config = dict(
    n_kv_head=6,
    vocab_size=8192,
    norm_place='pre',
    positions='rope',
    init='normal',
    init_std_qkv=0.0312,
    init_std_o=0.00473,
    beta2=0.98,
    weight_decay=0.1,
    decay_fraction=1.0,
    train_tokens=530400000,
)
MLP neurons of a small language model. Each row is named by its layer, matrix (gate and up: input weights; down: output weights) and neuron, and shows model dimensions 112-207. Each number is 128 + 32 x the weight over its row's rms, rounded and kept within 0 to 255. Numbers have three digits each. A neuron's up and down rows have the sign that makes its largest values positive.
After each neuron's rows, "fires in" lists the words (lower case) most often at its 100 highest values on Wikipedia text that the model never trained on.

L7.gate558:095120121098191118175149121161101148068120135086139177073084120193161141161120121049103170210132119091173142091138136123146101139155110069148148179128057130089135096093141140079070047049129152129170118114118149148111140128100094168152133090140163150165090134169083165093142101166116144116
L7.up558:103193131121144097081132149134106116155122176194074076102142162079134148114088103138135166164128142128168152107106169111110126084155115117148108112164090147087190135093139115106128100072146119075146139119135159168138149127162097175125130202148087126191128118151178123078053146131076158140
L7.down558:090115129146198099169156178147158134169121102121139098077087176146196071118069139112101164114145126117188139073074167066079163146156098152118184176089111099091131157133156163141129075146102113168076122194164122147071142137130118096117148119111148086093083130159140143074129170163130146146
fires in: "by", "according", "to", "notes", "of"

L13.gate893:109092083149081098117098101109087070111112162134177093139148079047171106146191158158101120119173141126088106123118109132161154145102148098052114108114115153158148152174126162077178065100159140129116125095180149100112104102187115105133188084153152115153108142179124134136100141186141101142
L13.up893:138112156183140110122118151129129090188122156107060109086159149097169125114093124161104093090118094063113112112118184119140156127109139150149108156158169188142204165153145114117114123092108086070115091144162139118121125103087076129149137148111106055144144129094185143115118160186157149148
L13.down893:077110124120109112093143109071201131128167097099114144102068189110123190162159168126124136163108129099102077139136108091159174184122145131147120114106138102152126113091195117177114104152138136202106145118108108122133138176121127157039189131143134122127110168096111141115106095146189127168
fires in: "not", "never", "to"

L13.gate750:101122074113159168111150201046090102197114178149162143129130129124091191138131138189103120149145117137123052167077093074120124157159161108058173153144061097133118100141134131112160122086090164112095116147158154129113088103128172116108207082087123090160120155146158146103105100184133175125
L13.up750:158111105161164157077121098069165122155126118146141173123150168151091110161109141184133131155121089133084148131180134103067147098093079129100110179137128122117112159109079154147116133118110131162120124126140124140135143116097115167117141068128164091096148184078121156135129108138138089156
L13.down750:130117140191131138109102150167182144122164100110192114151117063162135140163117061164107198167153110112103131142096119104129084157081119175155104160159080151137107120122156181110158131174182120143139154150121115125122163155108130167107158099169121063097154177150133153142073144106178109132
fires in: "no", "not", "978"

L2.gate124:117101149116119177126144111068123121048198143167112163173095113159138108117125111178156117151058075170126178062141125063089150161124128155164098137108146136082132089147141107112131109013118104091163168131123050139083114170097083095162150125126198129158222105107070189130110087159101099110
L2.up124:129122065142154155124088135100160119124157108136176130132053110151142070108135079146116098070171115129132163131161107116128122129136107168136090135171254143142085045155140142112101168065089152110128168084130137160120169104097111085104121168146098073129153120159172107097077126099116145115
L2.down124:078112149045158129135093167129095093145132176151115113152114115119165097166138113097104105130149123173156111104101120092127132099109157119085115079140093129109138166223088136116095164186118107135114095142165125121129169110148156082106119141102125200167159175132095063128143094112157104161
fires in: "will", "to", "would", "may"

L9.gate802:137073135165058153054101127074146160153113146093155130158163166153184158135165140118112141165093138146128113110141131065138103195101113118093134180183121169078164158143121175128146160078109065116159172183153129126121166147085122110123126176085144179149078154161094150094164102128142136109
L9.up802:094132118134164123111097093131079146081100150179060138125144091105118119077124150105165060102118120084105127114148082190146088105134094101146162118200126105144102157132178122111115085144156164115102107139183183135121121126113068150142115113221109151138200131105198081169124161123160090181
L9.down802:123146096165104114135083167141092147104073137139099127132150106167105147152121126182114165167132147106109124055181136068192104123172142084187144147142096140125165122172126204128125137063158164118124100132145165103138119116135141161128086116076109146163112114160109088067160116147111159198
fires in: "by", "of", "appeals", "represents"

L2.gate258:019105134164162138125165151133045123131111135115099141070070165160087105119110159169144143152156167119142125130117083064090128124129101184154157087094167123168145142151100102092119061105138144102103134184116099113142160167102168120077126122093074126122148123132165145117112140121124148140
L2.up258:101148152127159135144090149166082137109143107155104132105109113074125103124151134088165154090114145154135061134124125123156138055135099107126136042170136148136147083125117113067135104104079132107127153138061089112167113110113185219140111136175105121135096179140085109134171150120133090097
L2.down258:206127138177120103118089118089157117144129124105135104149119148088185090093123125132121125193100107092133130084111113167162154175124149151132135157168108112058129094081117135088109126120158088140132135178136099141144165114176153079166122140177125143167099093147092095130164073166141155101
fires in: "from", "of", "to", "if", "because"

L9.gate553:073128084134106153103176146107095240096083094100136129139105145127145171124105134110155157140095173071116145078127211182124190124180134110112110154124076158120118120101108163136124103129135130159106118138164124145148109118081191165115144131076093132165129125162145123191176076105094114094
L9.up553:076129152119136097178119168133148119127151141130095118173121117093138134052145111119194148089177142135096122099108144092146150138146113113071130123120157140109118085117156205133146088149091111132146138106123181148104183113155182107074122116141119176131129090103130070125097114157168138111
L9.down553:097159098179073158136082106079099095145132076119130151177112103076119096174152127128142129186166082111108149097101165102151133141168093157165076159125121099082121150129115217087195122093191134104183177176070123183179125129147143064112165072103164100111178138123126143132135103136140123175
fires in: "in", "by", "from", "with", "prior", "operational"

L8.gate31:135123129170140123129136144134123130138105167171100103141140161103124129091149115091108169109139113159123163144128083117117166128106118087113094160157145154108153104085122197106136100150102149101169168189107119142155151030139134145156110146162115162126112118147075186147115074182113120098
L8.up31:134155161211180081096161076132157126160077069160116084149191057108132134139145120060152154156126113169147141172135154051086139138144174108115152105153079117101126093085139098099101087115125084130115068125151082152151174126105156127086149175132092136092136180109101114111137140161094151135
L8.down31:179117139198170108136168151095155105114081085109105090106122164124129120147121150137105150099099145139134106144125078107136158103119100138128161187106120189174111111162180134178108132119146184156078126096097141125038169087131089062170126179137182137136122087139196113122115107107107121138
fires in: "of", "during", "with", "in", "at"

L9.gate290:084120092156145129196128146109130096086177135111083067097118181128139150092163120081144159128196164106100119145122141125146139154102083051151117151148067156077166112143149155164100151101162083131075128161147132120178198101121106135116091120150087124115109178064143100099084052126085101130
L9.up290:177219137151149130153168110080095118121083168131133100126125160099093129197103049130110147105173174118162097116110146178196132137116132113113181136157146150151164157081140065103081126179183127148143192104158156109144136149131128154135113181131189078087118107083085140158131101176088130143
L9.down290:123144123159085115120165180081227108135115103128073145142138121168119084138094138185114148088103100141140124094120114087144143111068129114161131136095154148169094118192128121142126103080099170153125167132089124161124149109132183096119111102156156153131119127156127137113131129111178115083
fires in: "of", "at", "on", "from", "for"

L7.gate705:081121122133136099120127146079110085149109098119154103104149202110129121081111130122104097146142161151132153119167119115124100149127110136093145170144124134159148159146122132083122184150158122097131141167189165060100185120078109088147151102205050086101120108112104120085088076106100180136
L7.up705:086120125148136140082134142106111173129205222109148085129126075123122109079120095088162140152164141106115088104157079111121156106128127072181129099170136149131146102128178171108099145103080133126118125160158129133185146132106156207217105152130101149135136125163163102095118125173137076156
L7.down705:108132145131085135116121145173176161130159121146141082106099119132184158164122159130120127160136130118156116124149078143100102151128141162152116112151110122125188143099117139102147153093170130090133125185144130119128085149122129099141155096155096154099127127139106138146138173130106136137
fires in: "by", "to", "been", "from", "of"

L18.gate441:176127173104144155149091116105123165189117058075162143114140150107099130156154155103116153077183110050126151097130121092106174130143095156113187146164144073106146199160153109107154085158126144122131140136111132150149082152154136093118125092147109069129153110139173100159106152181138106164
L18.up441:087095098134079125150161083111134106086134147136100181127092100122174150174177166113116096126080128102120180141148124163125134142148127095114058161124096064125157175090073164171130086098128150044134125157062121139137138112098124151135124093112140086100156110171153175144188123174124113145
L18.down441:168169147102083128129102143131176162141111087078114188122194123103125128157167117123143136107139136145141054165106146127164190103180154177100190078098169118138131178173146113117166159098112127169136112186138105134132097138139132093135119149110122113204127152126213158135102133094121129131
fires in: "a", "was"

L8.gate29:095135145130128159117121114089130124151117093098149091124149114072118103159134106162125111140097154139102155165181144096109125112137118165085130106137035163048131136157136146114185136138153167157119156122142137157105124151118094149073111175117143111096145128125123133105094126101106113117
L8.up29:052136119112107164175123164118118143115082156158088135152113152099162117134147146116140175091128129076050091165103106133219161090138141092128091128165033139133165138102105184174124110123125149140093119158171136125119157101170133111112160110075157211120107168126116143123134128131143178121
L8.down29:135120102121154222120134116076099097165095113075099179165118106145136117124129121096112127196089155169083186048117147120138097084163130188162116162128093121099077072125094131090151153143147116144156144101107128161090117159146044113120130154116165146103159092072119085137101135118216069124
fires in: "in"

L7.gate166:139107153140136149123114131142112162117144116106146118147219158138158133135161071103150132152159151076125166179142164076109138125116097143104150165153133175153170137126144138089129183062112088111144154154095152096115160120124112125203057122130073105136144139088114127157137124091081110114
L7.up166:115152146163156155155175162136138137113083085126132156176178128130183079164124159156175081156127139095158149098159171129092112105097099087136136122096120101138115164064102119172147084139090138149128112120132189119207129138138120119132116123110132141109076089142087118079166154160116071185
L7.down166:122152131167159167152153135119162083139096113135085126125139098086133098154177143156081126134120129101147082111108081145138154137151088143192127198106101162099148074182127172138078098125240134145114097162176130160165090071174126123127100077137127180147071130126129148107156089109118121118
fires in: "by", "from", "with"

L17.gate533:123137141140044181109103121100112134186153084096096129122121153072104128117105171058102129191161121132214100124124111127128125142069193164163104133107161105100133155136115147117131096128104100167104171152139120152153111111132114111138168096145099081151139114182155101086143131115125109213
L17.up533:132084115134094150130099078081143113099115053092134133160121148111153148130061094093133181137188108126128120168187079157096108155140201169128157121104090085095226134143092103130144125079138143101151092091177180101161144086099133152056112077092119080145153169141111128102113147183111130113
L17.down533:149194137197085123084141120107244121137124150126120143148063109125096122114122183152075136101193175137138125190111172064113082086133134096082077147122186119121132118114130132177134152144147127130134121114065136100113116137130134150172168114179100142161093164155160167075091117162132167138
fires in: "had", "was", "were"

L17.gate551:119117128125118079093185083144123132180140113085111153069084122108128190090124133113130188166129145151116086177155127129173118176173176111076134172102129133072118077119088149142141111142164145118113109144136139092128099109150113135149112152136177180053155129159104083181141130186168123152
L17.up551:140157156163144117138094152092202114110075120149098097162214106089092114184161145143148088148119072155120169093149103145101170060080120096137124084167066109162108147109146143164117129120142107099153120145109112157119165113088156179151128171161103092183111151095129126089143119161179104130
L17.down551:139148120090139126092168079150145156163203082089130120095068147085155166088085143124099188123121228119170108149122117111100096203164125152128052158155095158131156070141136125157135114164108138125128102112157138128155084127117123158104104116133150150095130129170128092204140136158163149172
fires in: "for", "of", "to", "in", "on"

L7.gate972:125155088133093140175131166132097112170148122125129145138120150137114098104137155131169148088157149195063154174072121138152137128141103065095128183185085144094157153128183060097161140129156119168101106161107143109102214102117067158109166182173125093158134205073145106107170062100138133140
L7.up972:112165172155124136115086146185120108165152100173150109093147105137113142135120181133168115136119115148132106109160124132182119155062218111165135122179083086161084173132142125173127141105120086130155072102082189119064122154149144107062207086125093160078194106147131137106134127042144129108
L7.down972:188141080104117117155116107161117138152165119128150114118084106138209165174102126175132161167118165109139123171098135104127144063140094160156131109141116134133154112102124098122161169130089203113137132133104139133156154143152125127123098141132131111080102137165148109116110154166129147113
fires in: "are", "were", "was", "is", "background", "meet"

L8.gate170:072117098086083176130138146121170124188143085147209119109153114087183158086058144163122101088160095118155101168079130193139111197126110118154123098067116129159154123174090142135160142127139110119125161083156109122108128124102044137174145111151140059123156103123152077150093196139098094142
L8.up170:082041125138088140178173095084123128177139156124120108118136173186132160070105161138087108091128112110102125141118078106119111095147126150092148144082116115078090156167174112114174133040137097158101118120124108103145103137110161132164080096109084163178167140140168145166079156111138093117
L8.down170:113207089126125036112176154123140116169149128115091141134134104126154123129117155082132133130137154082148156170163125123096167189180111186172114155124071148116116082159145145151083080130113133171123134130104095145127113105143141135155147163163176114103118117101184117084063135131126163174
fires in: "is", "been", "continued", "was", "are", "have"

L2.gate221:100131116161093102076148089090142118161077114102184105127127121194175113209135156111061098183187132182134153121197093185139096151103103117088135084132164144146144143137106111099201123137075066172145181071125180098134085133144119129133118117157091109082124177118194138150166148127149173155
L2.up221:183070132021073117067129138117128094092133089214158136127167135142124095182088109079183148058123141153115089144122166130095131187140075105068136106147136143143102110158207138125174137120145098135117139081042117063078056130157148169061100126117168096155157131156116095155107132112135122122
L2.down221:098121188099106110151104117057147147108138129071068160125126113120116121086129105117150127154060136123129132152150111121122131116139183173139155139182114146145115118063067096094086103128189175178150202170127137134166123128082155164182151137168110152133114148156170132123150061089102097097
fires in: "had", "title", "has", "first", "original"

L18.gate403:082137141197182172124132088135088142123118217114177111070106158085128175124120127136097067167105092124175128101121115119088108128109074117144150140194130134112186126130113145086061151102112113104142080152054161120106085172138123107165115107127126218150116143166110112107129138087136110152
L18.up403:130079124183091116140141168156116102131169127093187109115114117106197137154144102158134151160137146144117133138166077129141115147089098116140142151154121141089151101028150099122104155115182127058118090095141148100144045143167165187174097163122118116138109138173084126156140101105091087149
L18.down403:096089106134109108153139145107089130167138103114142119128183149086125120165172197099136122168155121143106177127102105138107077097130094121138114081206107137122126113154111145137054125110124121094097111104097149148134118135125151087121188135161099170107143156110087214117144156097097112176
fires in: "to", "helping"

L7.gate108:097120111145156176133137170155054131122147141169140126196116140129099108115125127152060143153139123142123137112181133111142119098151116158169105138167128142119173166129091143067065130127095148195109116185118144126150096103137099128153137135140149117103112151184135165130104088134110165094
L7.up108:084073133149146188092107157197113138143113152177104114064094171108082139103097167147139073101141051141126126097128122113093127092126110092141159116114133091115154187108111142154094136091151135083131089128083169143138099163180076131129109131146081142127105154095107155106155189073039143147
L7.down108:180171080098130158214134085110140092106077152121127150114070117059149123168174157155082129175130161134181129128178115132145150151122119187086124178138104156125077075152026097098136068112116125137098142121118170119143080136111138102154183179168113163124119141141156166156118099119155097150
fires in: "would", "will", "could", "may", "can", "to"

L9.gate162:106123119092156151116141060133089080159106140134183057118107191113157132143128119142174113187111117076151151158168066113144123134179112150123131182133162093088162110103112121083090118142141069113058096081162092138136096103131099107076125164161164137120135115142105143141110136164111086070
L9.up162:155114090146114137144078128192147152099138113172091116043151093101101115080129171128150072108123093129101102114137115084159126066171179126143123103103124108146138090133141129159126150125144127142113128075159072142113140171107123168079225122120115099106147156130127125101104184108151117090
L9.down162:132186145070134110120138132109161129132144131133155113147155138103150154148137177136135115175126133100139159143132091116117148188126127098183167154176137172115120138102152125100127115154164154141126089119116139107170175113089139121125168066152140122082189117132109111157116122084065101133
fires in: "de", "of", "0", "von"

L17.gate949:181102109140097140142104106127086096162134111107074100046154209080085151130167166165072111096179084095157088113158102123094159150150185214155138148078109142162175138104121155088111192093106133164048155098075135102144084118116127156154121113124113080116145116150167146131133158128125115155
L17.up949:124077128107133132139058144122131152103173107098185156157097104160131143148189148080117140173158160115052196134131081172119161114122108146136178093078075098104140188110164138120134122140162172079109127124112134082148112110076098145095131172120076141159189129115171164084120127107082147170
L17.down949:114120092168142115143107106125096084169102077154101096107111177083114101178138127145151125170137100079120119130181078153072170160148125121096126162119079117128200119158067154130145101149044122131142161122078115110174175136117091158192108157177093082109102204106183162087099113105156170150
fires in: "is", "was", "were", "are"

L7.gate157:104165119128145125152099141170114063151080150088212127108156073166119113125143178161105142124133154121119110142098162140138135138106190153067145142109085121142123178105108053055178111167147163035121108155165203141162157182204177106143138106130139078085123144102171185187093124101119114116
L7.up157:115139090109107160138088165117133098156156137113142108137092130110072110153140150155112070142104126124163138141117109089186192072061139123173115087155155196098078152136198135121096154142182148152127117137227119140129124125162140083132116115101122127100094153094083075168172055102081120115
L7.down157:157125097103163149091111134108187115140081081108122082175149137077159057099093147044109130151078158133151107143106089132134114053152105172143109173214140114064144152174141139152110112141136102106091147144169125124120108149109119125201174128128142146129120101122157132107111132106108118104
fires in: "where", "of", "since", "who", "for", "in"

L8.gate533:125065158166116134092116165131083101128152144163208090141086145121145168140091136131135127128094121138120156130146133139171170154098153134171115119123127132100160134086127115107099150132077122112069100171190121123142134115162158129122140135082112168078077111038059082123120163100161173149
L8.up533:204144105120118171107138108124123114113123130133130069122159148122133108106134076139125096088147108110135138132130106187132140139173103086108126143172153111142139088069217089086127114172084007151123140088119137100130132134135128197125128132118102057149088109140158123143145191186080122128
L8.down533:086166153128157119106163118098123120110120072126135084113164139150129145174082135165131135088101114152197115118124110118166093164156078119182142130155098080078091151144132185185143120100121094166095150158133130127123118072114182123141154120110134144111133155129118119108093146117155133123
fires in: "of", "by", "including", "like"

L7.gate357:070086091126143125138135142093064176114106185135110193106096150120145111107125177111193134165150125100108128111123097107083133119118154112130188159101180147114163132105116110082125115118085129089151152140118075119134113130200119161212161155169132102093114107112156127140096158131141133081
L7.up357:127063044106125162147126117077091154094137166197107130170122195129109119156153137141106116146164107123097144093140100133163185135128145137168179148079088137043099142117112127145066127191132142114141128120124146093107132177124127122129176079111137168159122142099106139153139141186111168140
L7.down357:093139095090144118172133157121133164111165148122184085149106166159144177152076162104123158095237144121123140156121086095119100116161131055181140075104110204107165088124138111161144159137115124108106105121167136112124134134167155104145169139086157154145099144147102138097109129143103130114
fires in: "that", "from", "announced", "to", "each", "as"

L13.gate743:086136061135136162121087096104094076173135207108175133123078089138103167149144088150074131131158083122145112112114119167101072146108149189098194112122110204165093181124127137141144120097132090149132148072122054070152135036085134125149148097111121113186164124154156131139111140116110081101
L13.up743:112100135113089096124126165172113128127149132168140107132181088109141144182121096110108118141159121136099180098059143126097136162060141170098106126169101118125124106155084182141130094102158093174153120131093123117158101124154171147085122114076139072190137186138106177113088155092079172136
L13.down743:124111082091161152187083118131164089124097119129202128125139139133127139121148146147077159132144078132112095128092124144139132124122107201170154124157087167179097146126118163128120079151082117148146092100136114173123115099140140147149130102112142140115130109084124128225082153144093140104
fires in: "no", "requirements", "too", "little", "much"

L16.gate517:113125152146119178189142091115144090126103176157110100103070155081126091137129188163087096217118090107138157150119123157109133137127111120136118174186104126158150146144137101120118125122110173123114157164153151103189208152075176072147167158142104069116103162148167147087097113144092120159
L16.up517:106146144155082115147143117116137132154151123135134062079135078090175088072135131139096137118115130094197124192146115150164136109133126094114063176132093104083145171108156138139135086137099067150136113143099139080143125081091127140125110124173141154161136159142150106112131082127100138099
L16.down517:117133087105076101131130108124152146097159158107085126119088191090127190209133177156115138213114146137148128119139124152100132119146122152158184126149102100101156136122096098134086152086150135155137155147124188142131178193119173070121197124138120085126118113114180078131161149154099119194
fires in: "been", "being", "be", "was", "newly"

L7.gate73:096141134115155105156121184103069096142127092105147091090040112123228141107141106177117086184140157134112128183179099091151125114119160069137063172140168188160111100114132145102062104096168091141151194170114137127074164126110149131158202155121133083079140123113111164135161077145093122078
L7.up73:104137120132143133104079122089123171124147185129119129116081141176093129127115196132183092158079135089142157175139116183119104163097201129182145132123120127109125074160166147081121097156028093079115132098083213134084103169136151145123118140092131162087122145077149066082124107124141145101
L7.down73:126142164109147161096099113127142124139145120112116053151110162115128143163173104159058136178145129137146054092134136085151069126109104071159109107143163108118151061116058130095144151139212094118138138102088131121160161087155126100103163126165094135160118123079150086138124148162053061115
fires in: "of", "into", "to", "by", "with", "rolling"

L17.gate209:091119135174098150143125128090135059108099094147123176071080129099151147110117194136098109148109126140154096101157122106157099117112106154089185126177166064175138224176113111084145122160198138089175103145106150119120113119124106125116136079104088135130145126159104136146169049125128138134
L17.up209:132131172168134161132144116135131155091099129124092159158120141113117084053078160138104151141095112116177103069181166144092097108195155090179149179169107106077161104136124120106088111143153125136138110143189086140124165123071138132133209181092110105124160125053099087108167147166183150129
L17.down209:112164151170086133144129133116172103138052058102189153068136189137129194143143133161051112197101077110187068133164180103129095086105115129080090123164109132165094165127147124147126097137149161157141160140110095128165084108151138119195120123118108118108148104158122142179158102070112105169
fires in: "a", "of", "first", "from", "to", "for"

L8.gate460:124121085169140117157162133087091158141095112084143079118189133119134186150182107094111087159132119160110137151207098143079144120129103115133186076197120110130137151111131130112108080113156103154131110133084201100152148143163105183113141121122086056133084133137157114094148159180075150039
L8.up460:143137136186139144081136167043120085115086138134118118155133127102112138138155134137126153176176122121097173096081120166119093114168131100154206173100185140150114120130152155113118112129097112143140120109102144149116160111179127144135093164140147112067101151094104093082149191189086132133
L8.down460:112134101094119110107122100150240114159066128153134094111094047125140136103123161193130142109103131079159152162130113125130143175177154110153091120100117169099115160134104132124191104102113146144105108121088096145125108085098189120166153136158216172099124100119121141219099076114142149133
fires in: "on", "of", "in", "along"

L16.gate65:191193181169188122110171103150099137111160184114126144122157157124126134078191122125124133207066118126109124162184087128124146141070077178207170135152133100091062124072108119137118113073146075120089085164108133112177094096070170115133095133139128160157131118108134143189166078094100154051
L16.up65:171128096143108133136134132110131158085155186157168072128142136116098160061164107131098112105063178116162140114167068147159103123128151153080116105121113110095147070214178133102082147158213144110136163068118103125197143141117090093101115053126110136089098091147199092142099133122174168108
L16.down65:118193127045070199106144169092128133117130123098109143149128148143150126138123118100068124146177112105116121110139078101152154142133102114124221108141126081110090133122129118138191135132152158133077146172125095175130146121132105143167076109177131156118173149132123075129134162120107137113
fires in: "and", "from", "of"

L13.gate415:120129089122071093095061054092143086133098201177142104152139133132119071091139160154117110117135087119144156095127171133133121097157175131115110140158149143140169136083134132104194099085062146119106104139135168123145123087086183081168158119098117088144143156142153118120156114146167139104
L13.up415:159144058140105118075070142192142128119131109145136142106131085149152130122125072095181186116143133132110143133175125076193176155104121108137097155149143084094154123107093160102170087084151126089195165149119094111177130161093084093182143168103075078128110092187104166142129126179067057145
L13.down415:160081098139125086100150166084184152145079140113158113195097143165060073091165145102203150182075123133141167112136111110158172108158143142115135085143203140158161122170179110116148133112086114173103094127145110150101152116059138068124167161118095122176083178142103091073134103099077130113
fires in: "both", "two", "into", "all", "of", "these"

L17.gate798:166129118196098146087122121125106099116157110146108125119085173163167144139179172118147126116104175122131125142144056148115170156071137132122128156138155117112141127085124128079112095055086167159141175150068111158154112129119090187156056166133178189107062097177132114159120161065164109078
L17.up798:141165137142122090147178073130121166108159131137160097141082161041152177105144132132106103179085127170141084122196100156154148116191163154120154142122179126084135134129103068090050143070142111103136159170169101116164172112106082130117065161136074098121077073141161128151118142113107132064
L17.down798:131153157080098091130090099062155127135106128097110168147168081098109138069157156078110126100168180193148130208127192085086141118130152129155130088144191146117140144105105120179157087135138146104116112114119121152111144105121121114120056136146112147127123144078139134099131191124135110098
fires in: "on", "of", "over", "out", "down", "located"

L2.gate559:108052070200135158112126117144134123084159220124153080129160104114114197167123119141114149149102094142135097147199091093123173117155138158186173132181169122132144151137140101100083182080124068118174140086099095208090102135137138114123078130059142117141123154158088135153146114164131114091
L2.up559:146163068141110174097188144169138138141077169130170164139121139074085129117121143151168136108113123105060135112151134093111096097114124188152172160093156131116092132180155113146069124119112194135200135143138168127215145146120115179098123188113170152115075069168136129108115116086190134166
L2.down559:184097108155130090178098125163100112159133155109134134140127151141157059159144169130137084181126104132135100132149147152165097165135086090132042109126087170115128102135103178085140091134097130086119125176134150127108150110090084129134188081026101108114074066108133124185171114113185157129
fires in: "into", "without", "to"

L2.gate177:110110183167150155119134130169153094131175107135119122079125148146126140103145165117173136119069153182165105157102198089137153101155169148087146112114117161109155103173141098049118127107140118147150107102087167095073132121133135153113145076120106170124175108168137151111198128053151126113
L2.up177:104183101167143169096035136165075130120163106193159129122111162164164082100108156169146148162137177121141085157101119138097139058089111162183163148122164107165103109104090144085149111131136095237119124100072115113090053126162085097107094160146137122069149100117142106130171170125181109085
L2.down177:114145109116125115145150120130213135171116096136104127112075129078134143085141146153101093145096149181137170164082177147138164109148184121083177068131122136143179138088163084149128170147105103187077093130125159149100143100129114112103094112129097160114133140105157173083170177129062090145
fires in: "has", "was", "features", "is", "along"

L9.gate672:124113089189175125215111103123128068115085157119198116142186134139141118142153149186129137133133140113101138168184155140130075125078169173210151153117156151084177106123150108105109125088159142101114058143082158127109156101129103073072151114139176135163117093104166169158138115149142209101
L9.up672:110113114151153171114114112103104088079173192151167140078156165101138147090152122124124079112145175114092130155155076114068136169206151117123134115108132111115148184114115155133148092126130157129130164120143201146110103182079102138144150161169153116173078098181151140129110132096181180168
L9.down672:111139137245114076156149171091165152150150138135116110133181083114090102231139170139149112112092108114150159136127119125089108086164126115066094124115091148126187104136154090169078156122121102082099149081080099113115107129147127181102125134141122128161081118115104103118152138123126111129
fires in: "to", "citizen"

L13.gate875:118139100111114178070101108106131142120116099128182136148088174194176115124146095103120115131085141071081116124112112085058110196139128118153155146094089123084114131046131111130171118078170150144130117112153089109133125112147096188150112140171135174064172076166102140201122142193144128164
L13.up875:118099117127110095159156133100147109100076135126112181108163122063117176138102149089149173182123209150153201102169150135091144089134128155107096076135121162016164161121114066136160230113154095128133131138128091082139127111158149096131098170125142163151111108112062067113118185106118152105
L13.down875:134082116137115203114135074153186111175109144148107139112128119130121104158166142100119161209093150105135115100102161121141104137143149113173167102132128161127097057122135182172178121085160145137120145149104101121115115078122063155189129114096085108084172103067133142141112125176117108092
fires in: "in", "on"

L8.gate429:116188137158189122133142135138084110181145081057166091141122144106119154146186219107101132174140169057158134159080081152150163094113127157148125124114072169101128139119110157080155141118143104105076097096147138116096142151107113151115131137108161134082099149079088108201103133140059105092
L8.up429:129111128162147163141053118126140066104120125150067117178183115100173133120109127119170152101125176141157103139158112122150159123174172106143167156155061125114115136097130151167131113169156101147091097164148151179049148117116080099161035111108175124145162135105129118153120250150134180140
L8.down429:150077124123096173102149131060108103186095128149131079174142146144154051153106105093158121162105124089149071117082124144117102157110100175112143101119151105102133154130099148175162085128122084114047103135105099144202123140089149077118100105179123152086118126152168150181125178130115106158
fires in: "of", "in", "leslie"

L9.gate176:069082128146032142112105105158126100097026156094154055096103118159141110177051121149135160113120168119138154089143135095119154163139240157135176124129159103083106151115166128159151153185141118089102123142154121119122102136159147203159125141155135107124146130127112133135089131128105196087
L9.up176:128160118145187154109162122184112142110167121153131127137070137119115096143104100153126108080115170092093137143115121188054183125087090132162113124138167163144190086133200143131138112112098100055136177132083117097129155131098140126175124201147106076120105179210108119141123150130088132141
L9.down176:108107147079058103111140114113255093076112129118178102140130093112139104162075149132105079111114131101199145104115100132106122114132190149105130156062157091134091099145147160189179150121161144140165156153166087126100101170058182131111186165122163146136125125116090124155170116153136086122
fires in: "other", "of", "all"

L17.gate486:148069143141144145142098176135163050159090085131058132139095187076150095150150093187090111149149075096121153120155171119109161114176091188165168160167198145148108137126111143165110179114100136161107172112094106156117140142082124105131162106116140128098070108131176113068094156109116132157
L17.up486:128095123121063173143095143152095069141123090177071091116095119127101125102147107110122142133090148100153131155152100106128117152128109150192087177138177104110191130194106086146169148122125159067124142100059072105201079108127039154136182043091120121108086152171156141127135101121098172177
L17.down486:139145120106135127058134130080234127153184108069087146159131207077135145140080158128134120130137127143132112099114120141135149119124085113087140082137156115131139084142113180158098129152089130144119118128124146152070145125115106100164138132205165102154133130115195068090126135116173135174
fires in: "was", "is", "are"